config = dict(
    num_hidden_layers=13,
    hidden_size=896,
    num_attention_heads=14,
    num_key_value_heads=14,
    head_dim=64,
    intermediate_size=5376,
    vocab_size=50257,
    hidden_act='gelu',
    norm='layernorm',
    norm_place='pre',
    norm_eps=1e-05,
    positions='alibi',
    qk_norm=False,
    attn_scale=0.125,
    bias='all',
    tie_word_embeddings=True,
    parallel_block=False,
    init='normal',
    init_std_qkv=0.0184,
    init_std_o=0.0184,
    init_std_up=0.0184,
    init_std_down=0.0,
    optimizer='adamw',
    learning_rate=0.000396,
    lr_mult_o=1.5,
    beta1=0.9,
    beta2=0.95,
    lr_head=0.00443,
    max_grad_norm=0.5,
    warmup_steps=249,
    schedule='wsd',
    decay_fraction=0.788,
    decay_shape='linear',
    final_lr_fraction=0.0,
    batch_tokens=[65536, 131072, 262144],
    max_seq_len=1024,
    doc_mask=True,
    train_tokens=761900000,
    max_steps=5666,
    dataset='wikipedia_en',
)
MLP neurons of a small language model. Each row is named by its layer, matrix (up: input weights; down: output weights) and neuron, and shows model dimensions 368-559. Each number is 500 + 40 x the weight over its row's rms, rounded and kept within 0 to 999. Numbers have three digits each.
After each neuron's rows, "fires on" lists the tokens most often at its 100 highest values on Wikipedia text that the model never trained on.

L7.up1424:508599487470546450507533417515473472549513520404627471449491457530458489525535317508527535546484507511526575545508511504504458508501519448554504514534500463517565485469528506490513453511413505521522529552468506506476520504574484549455499532535460474507521593454434532494480472486491528554479555483477455536451543487552466521454460512434472455456528484506481426451466487493512511504466501477486537537562527493493465452456508439523514529474549512437571515591521480376530519509487496542525456553426566439503485462503481489522488541489466576538541448453474508453569556516535490511
L7.down1424:479512504501485561521452417484505569454500418497508549504498482426489535461538496458509517476492463553447423488512533469561532504456506521578598531513551440511471530447565540498494477485484450495481538446511452467500493424462440510511505525535518503497519578533460518537532495477469507486519463544451514554528509564511425521463498486455474437496501502456422451464505591501537528446459473486478542490527496536508564507472541544424527459566474492496505437463494524485513423549528538452405515510551508527437483507460547487503471477480511542498474498543506516449515442514481483438
fires on: " ", " (", ",", " than"

L7.up3219:520522570508589539489512519461433476492475438528518437511540494475470519456473474494481529475542500480570545485517486481429523522513472497484515507487518454438552513493514560561525584440489465473497441488615503482489515477544594473486465461547434439438491547475487546522456503525475556521475519469534540432426450488514486516444511548454535544412427532527545527464539452465545486510533524511511461545476479422574495518452514545560487502527470438521481517495466491443505560475483523506430476533496519559526493482495567489466512443508564601442539508552498529502493549507486532505
L7.down3219:546421504513403484421535522538486544473476489520462539508553503433522533463512495504482531463558506503490499599471532510468474583541466508538497498552560507438495485494533548521482535532555527542509473528490515488526478522502508488504488536495441508510536432555424508558548550466501555521469460516529533505480491435554493528467490478520518480448461552463372491471508465529458489543518472484465511463471507408553424500527515491492535511565461523452504537526504524512487566512547457447448512498492455441530540495513492507481524525457570507440554529456464473511538452532494494535
fires on: " to", " for", " and", " being"

L7.up2798:539457467551533491494484561496490512436443504434491452579473539475517477561478472634449526528536497485533410465484476471533420434519422549533432535436513501527534529423505391442491495479545478428504500525538474515521516509491486519509486581555575493512478541575500556450514523523521405516483522489509512471509464472502481517533526486475505590529502524484471429491472434546556512539492474471542512492487539435423459474515572544477513461548487505553520522475471506536503555521483523458455492464523574447480517472423454559515525483539515436453554510440504520499489446503459564490
L7.down2798:439544528527499390577443502515506493444554515489530468465458453529500500543576500523483475463492499545491494488481562468548514512455537492548499548549510546501453477476457485583494525478494557502506517492488496448454563487457479503493528592472484530446420507490533462519437440481502490512441550467497441527512501464471458488542511533542505580480517517507464535432455479508536602517491520445489444508496433599522402457505533532484495505441528517501516523475491455522475478468540541485474582494501537499493499480424570459475472569484471432537480508512529503436557559463514505514
fires on: " |", " and", ":", "-"

L7.up3173:521466529523495466470504549503507495479486522425491558574496469489421489545530525453499476472491484474583509492474494541518545478504470461486481489483520488468515472529524507422574459442476467447527452534478491499474480505536511512537463543490500483528498495534475575578517481527405417491469526541582494508512487511508500467429534480586533548476532493485435535483511478558534502452485445478523447477482487494484506449509500457523522456470538488449530597443524530529485433499445470518535566519499518495414560392465489526454528504521518458516479484490491522460541507477432477500
L7.down3173:580533473458440516509479469516489525624490480562518549488522498503494473482563506519490527496496520509456482574513503547543478501437551512475501516448469508530467447490599491511477531460513547508452435498474467464454577525535469497514450579537483506483506486587512524481493515528481486509521511486571554468494489532447507461476454481533466483512468491468507514530444462562486486559520546535474546443479462520421504492481493490501517477480475551516456544506547539464464510417433466550547559535480491478421474486472462578559582426509516487449570460593520526462606500503518517466
fires on: " and", ",", " of", " &", "–A"

L7.up4808:479608472485512465537453439462484470409547570449456552477452510507519393563424476574473439484510539456518517533426495456533494477478511425472424490513519495480471488484518490417503517458526457501489382541543395510504514442522536460486515490501430474448485517589466471527505444431523474554508463465545504526513499529491533509527460538561520522559482606461497541529474512532500432516455444494516437573491553486455456541509549503529488474483504569445500622505523540462492506467492505507503535485478511559506534514512524560457563481453527543507497482444551445518550524466532517445
L7.down4808:492493469502446524500479525459462527496519477580469505536556532552502555472497488533491508503523499494561445531459445566539458551463499436478607476505486426524471463470547523475477488496498556517501510484461469499421540566450497466511539512451468478519507529499451468466531488505467458482508466525531499489497506556442563521519570516443455515514542402509569464515489483524445494545562529514508463504486518499503511453507480553479515508519482391470507430471527557500533418562479496551527485550489465485459460620471560519612512493538431454429528423521503524572475454535518491532
fires on: " and", ".", "/", ",", " &"

L7.up2010:459466520498459535484498546478463524465457473485528514560404455483482522509421554480487523598477511479421443443508412510505509425417471549478517507482497463492558518547546476434451481534580547471521480599457482435430507500457498439513537513504505562546422507460487483455471565545552485536489478471484512456482439499535531491522461463483527460547491484460486423506441516508525508535471483533564496546498504440489465469513477512494578493573509455535470544496525505510486487516500489467504572534585538429492469508453506442514549468533509440447559513408479540561532496544460505516
L7.down2010:526483540536481444482443504435448423494509464530439534507563484550495522474511572431382494455502447491430511509529509467537524535546560524419544512467534417574458532464429480613512469417502532523486554473456392477520496539501469500511462493500569550471474509492523514519453455497452551531373509471536458524476523530529557446538492527452554563469511531516506524465446603479430471509501491494477544389516496539520459420508527532476578481509462461500535433548454446560519515476483468524538515475532457588526544581500452437495503471505505443531504521533507424510475492418532455496
fires on: " |", " for", ":", " ("

L7.up1743:462560473477610475511565490537483498448555547491602535542572502469381491523521404492454500566441455523518464507517542488491481546468440473585473502475493493567553572448553559516497469566521496452506529507494572521486525515481488515434543549485499573479408546484458507542523479472490555526535559493511474399502512523454527460444516550485517464519525482522473537558483543484495491539498517450515400595507491523505513523492490494563532474480496488477579517558506503461496518427527519507466426526467532445470520393461464473518476528504510512497509535449447466504532451490536565482
L7.down1743:504591493463399520481526461555483450518522409575487508447488520505477505494499487519516586483512536531441522555520471474514441518456579449491511447530448499477488459508561524473518455470471467505523428519476537499498549545430501458467447503459451474568592481505485502537533558429484506440519496547530523489449463539513437473498516522436490490549403461426433483510534530502452479486491533506515500475531459527455445520463579505516512484440435489502571466518529469533506535518450473521505500525463464541494567475462556526500454525557429512502539492504493585537567574539579438515
fires on: " ", " |", " or", " than", " the", ","

L7.up4130:439525520471503493470462450510464497514522494485461565457503500456469492597483485543473535518494484543490498578455436468500488491539516437545362522463487485469579475524449441441464434472571424451449447523512388470503474497503457576582485494498479453519532537509480497488502487479560504571498469484507534502518517513479504482470484525539408512435492563459544482563543565564550553519449479410533434514498554514462509413443485529481553507553531459427465560519460554460488488499486530481488516506486551500479429516476519559500579498550458477580470530454459437503575476518489569590
L7.down4130:538523542466448534492506492527475506494519451485435468474537488508506514532508435494514504453553514522477450454497491547534502481490444501570481523653498482572443481469431587548508479503505456517503505511530514470535537418542499534533449516523516517481479503523452491483509498532440501527495490503449493522483499588440499539511530527499473509439523512548552525541543510538525513560552520552477427552509538552544544421479456565514474528505497510502536484536510456461483441530500552439501488512524502433458475493538573493522421516510558418539474459514473549441492463512457540527
fires on: ",", " and", " or", ".", "–", ":"

L7.up4888:490519498488489511467499489579454517528473536469600437547529493514464482487514490539482538530446501551481482492482509491466452504456450443525399417486525561505483476513510526574481555538491499514532501481476528507465572497455482511529505499455500525539441540507527529466550490513531532516529538468461532469394493530517466481500492552544480470412480528563531475492483476527571432578448480479521444511483457512507464528414509498467486488497504587481525568463501536437467455509491559497388484496463563457493487514561465515479512540481455536463483487473413507511500494449549471507
L7.down4888:514517512484465519529453527546498451516538519514470518526469459500505506488492500529497491531508469460492502542555471530510532481533505557499455522451427426486517483453517499459549507500429496500487473586469509559542442524536544477509533477502445468545488483514462547444473528471510581513464512473550494486473464487527516502484577529458482539526471486455527405517475500503484604489508565546435374471478498410568501531544563419480479534484566456542461542467523403537484561519519443543544568503530539493482616435510468502547482535518485536513538489497520546516553513565522470493
fires on: " ", " as", "oc", "od", " and", " or"

L7.up4095:512537557537512511509605413469496490463489454484513476522475561518538505590570483484487484526540510509493428458514489452455488524494521484504522525484535465530548482448502534470529515533487477458491456459555480526501574528518594513437412456642515598492469592494454509481590442472521520490451535545513501448439518512578591475494554530542520530477474502503505494543480523531500462544567494499512488523478442450522506564464519477582502459401476506522498524490499508407440488466550533558566498560457507546512480519544460576456505489551489527411521552508508495463512510537483511526
L7.down4095:483495553500506468447511504571530491532489520492554573500472525516545511508451437497539515508575467459466470492508497534542486437528428481597470410537472484467544461517547513474495552510545560492458436514504490440505591494499581520505530527484397495486497501468454480492530534496492483531540488496456482516543445535395440529463545553470526485451478535476484450534586494496445490483480480463442538514516536501483528497453513501442486481512442484495496511523531502463544507544440481444519456420500520511492483550562501518510435540468488492553497496521561524532471469551446465560
fires on: " the", " of", " at", " to", " and"

L7.up3068:478579548546517498503525577477517450511453587527514555483594519497465517515423553542464507492537465538560484466408496466453418541470450491455462489483483472430578465509524553539539440529414501484543518521589522421470504475449443444508512464593465496544473464473491567494545597570515516527486506494451601474531530471531490458403519503519595469536450559541493532454468496470541450490520440538504395475505451455497450500464547529455468527490550495492449495478540618467495474560505492409498493523542529463543492447453494526492548546440505563480545512439505539513491470488523532544
L7.down3068:443515515519550540493520468565464497497513533538492540495471485495466474467507537471463509471550563518384527508455500525528506552550515518514490449413509442467472510455533532500560483474584491562536446566442516455490453425490458554471561484443482509438479489518465530609399516506477540469433524576500420463495470459517517564418479516491486447441502446467460517569455546507452524473447549490482572463554463525489467507438511443549488492510520529546468581514497527435482555506540479457534556505453507480547480409573505542531465553544500424499502504516516485497499460483554548518
fires on: " |", " to", " for", " from", "|", " on"

L7.up2536:524476389434564470488557535469536544483516430522436463459534494519514493519516495498544506476533503464520509495473546504531478508514563497483467469516526456520485532416528474480484529573513443413493513513514549473434501528466506543502499482539510449435513447584502552537502533507527552536471436518501474524473510507537509533497474516497565559424456439491377480470500477505512470492522494468530464462518539412480482493464447501440466449441431474498491506450569536526471522470543495469543523475483536490484440501527515533492542436467491457516549491540433499536533519438509489438
L7.down2536:553500538516465487469519580488514436458503460514457479466470511515459460554484452529505530433524464473526490510459545466442592486528505484531480557595468458576502472494518563576498495442518543541450509496464533531501483505523480548570546505482473514493499535486486522520465457537582570504514462500549493461504477539496479498495497488543575557542496540504472510435448517486414473553491556482508473499577488552547476491470501557512430501475538499585534439468465502552532568414508508481474473541493552468435480509505537466515526445529464448595462488492456470501567552553496517515
fires on: ":", " |", ";"

L7.up5374:493479441475592485554499439513446507497543571533522471495509500469510509501468487513431549511559495474548454483542469433418485506517461494466452475503516505500571519526533541461498495463470497484514514491547489440500469527546499467422472502439396489471477655486488503568503497580570491539511460508572504480468497514473476542473445459522495547557519428547536565491522455513566557546517485473500435552506592489473485483465584436550523529559507605510455582462466460473462495471508492500467553575509443489480550462413476517470465529491472536545447554482487509480489538443519500496
L7.down5374:463482449461542488513514516530452405502451533504495554485517580516503473497507550521546547420502505490493495442501552503487378490485483497528484495534454510491536548394535437461531527512533521492476531565428458513475470513448493548454428539382449494489588471517545392539485532538539488540536445480550506499533455453461583495492531501567424485457529523532434405439439439538533439577527482468513517527520501408489507523583429543473525440562463469511506472507496513580564462439493484492484526464509496489557476558533543544489468566528495457544537456389461493520483448533542512543
fires on: " and", " ", " to", " as", "am", " by"

L7.up319:532424473479520462476500509550512479569513588495502527547434544442464422526548515501443529547542511518491504566447502520586456468514553462419462458527469496465460470451548481459552476452459395534499512490477451483468495492557483489564524512466469539515579472569410532545452550515486420490479478526553523524452458540500441476441465500622486475576512462506568520596522511613521497545478505487524447489492488452502454466476511534450476460423511595482491613440492578517528436457471467507521446446470470562425516422501470493473502473545532506533530412503556478458549445489493536480
L7.down319:543492452530497517438580515531495477472463486537546585435496519476496538442477442550517435563391483473469481607425500477473545471465520532466485401528442464484436488515529509483508531601550565473530511522388460465452553533494582464512457510498559398520577563505484453449539440428495578493582481523518534505549552522486425475548453501474499493559462525465519509598475482540432501486538533484584481483562501555468528470495524517536508538560498492439487512559532505519517480539447537566472437504541520519496516552520487493444555367496521531503483437513461521452490496540480466480
fires on: " of", " and", " or", "/"

L7.up778:527513531460569485468516443490454528481531604433449504501403505519507427483514429576531492522525539466521544484459516460615541478515535483451473502463455539450505528498461506461599451503426437431510447566514491499506515470522553504526492564545445479465534536503397495527557555403564500526546515512525535539457447500478520568423522475577476550478488438477553515530550493588492468523441520408496490529522554362514443455449464456476494515521525488512541532462486577441522459530487548546458551521444408486582583512469472483455558477513578517515504480447539491429558544471501494535
L7.down778:470481506481472568534545517482465507468499506524461426452492544466479541512486401525527491519470448489495413478485585503518508565523538476520543468613481515479540546473459463568534537492498571513597437535494471511519516452455547508489404427499552576522471561573498512465513523454516484566453470546525553496532505497542545561449524488501411518491430491538497557476500491514456530438425464506456468465565482519570487481481496532576407407493502538542562498448560550475495571535510506486467540528492529531527529459502505491478526419456451472491574539454569511431496485529510496588
fires on: ",", " of", " and", " or"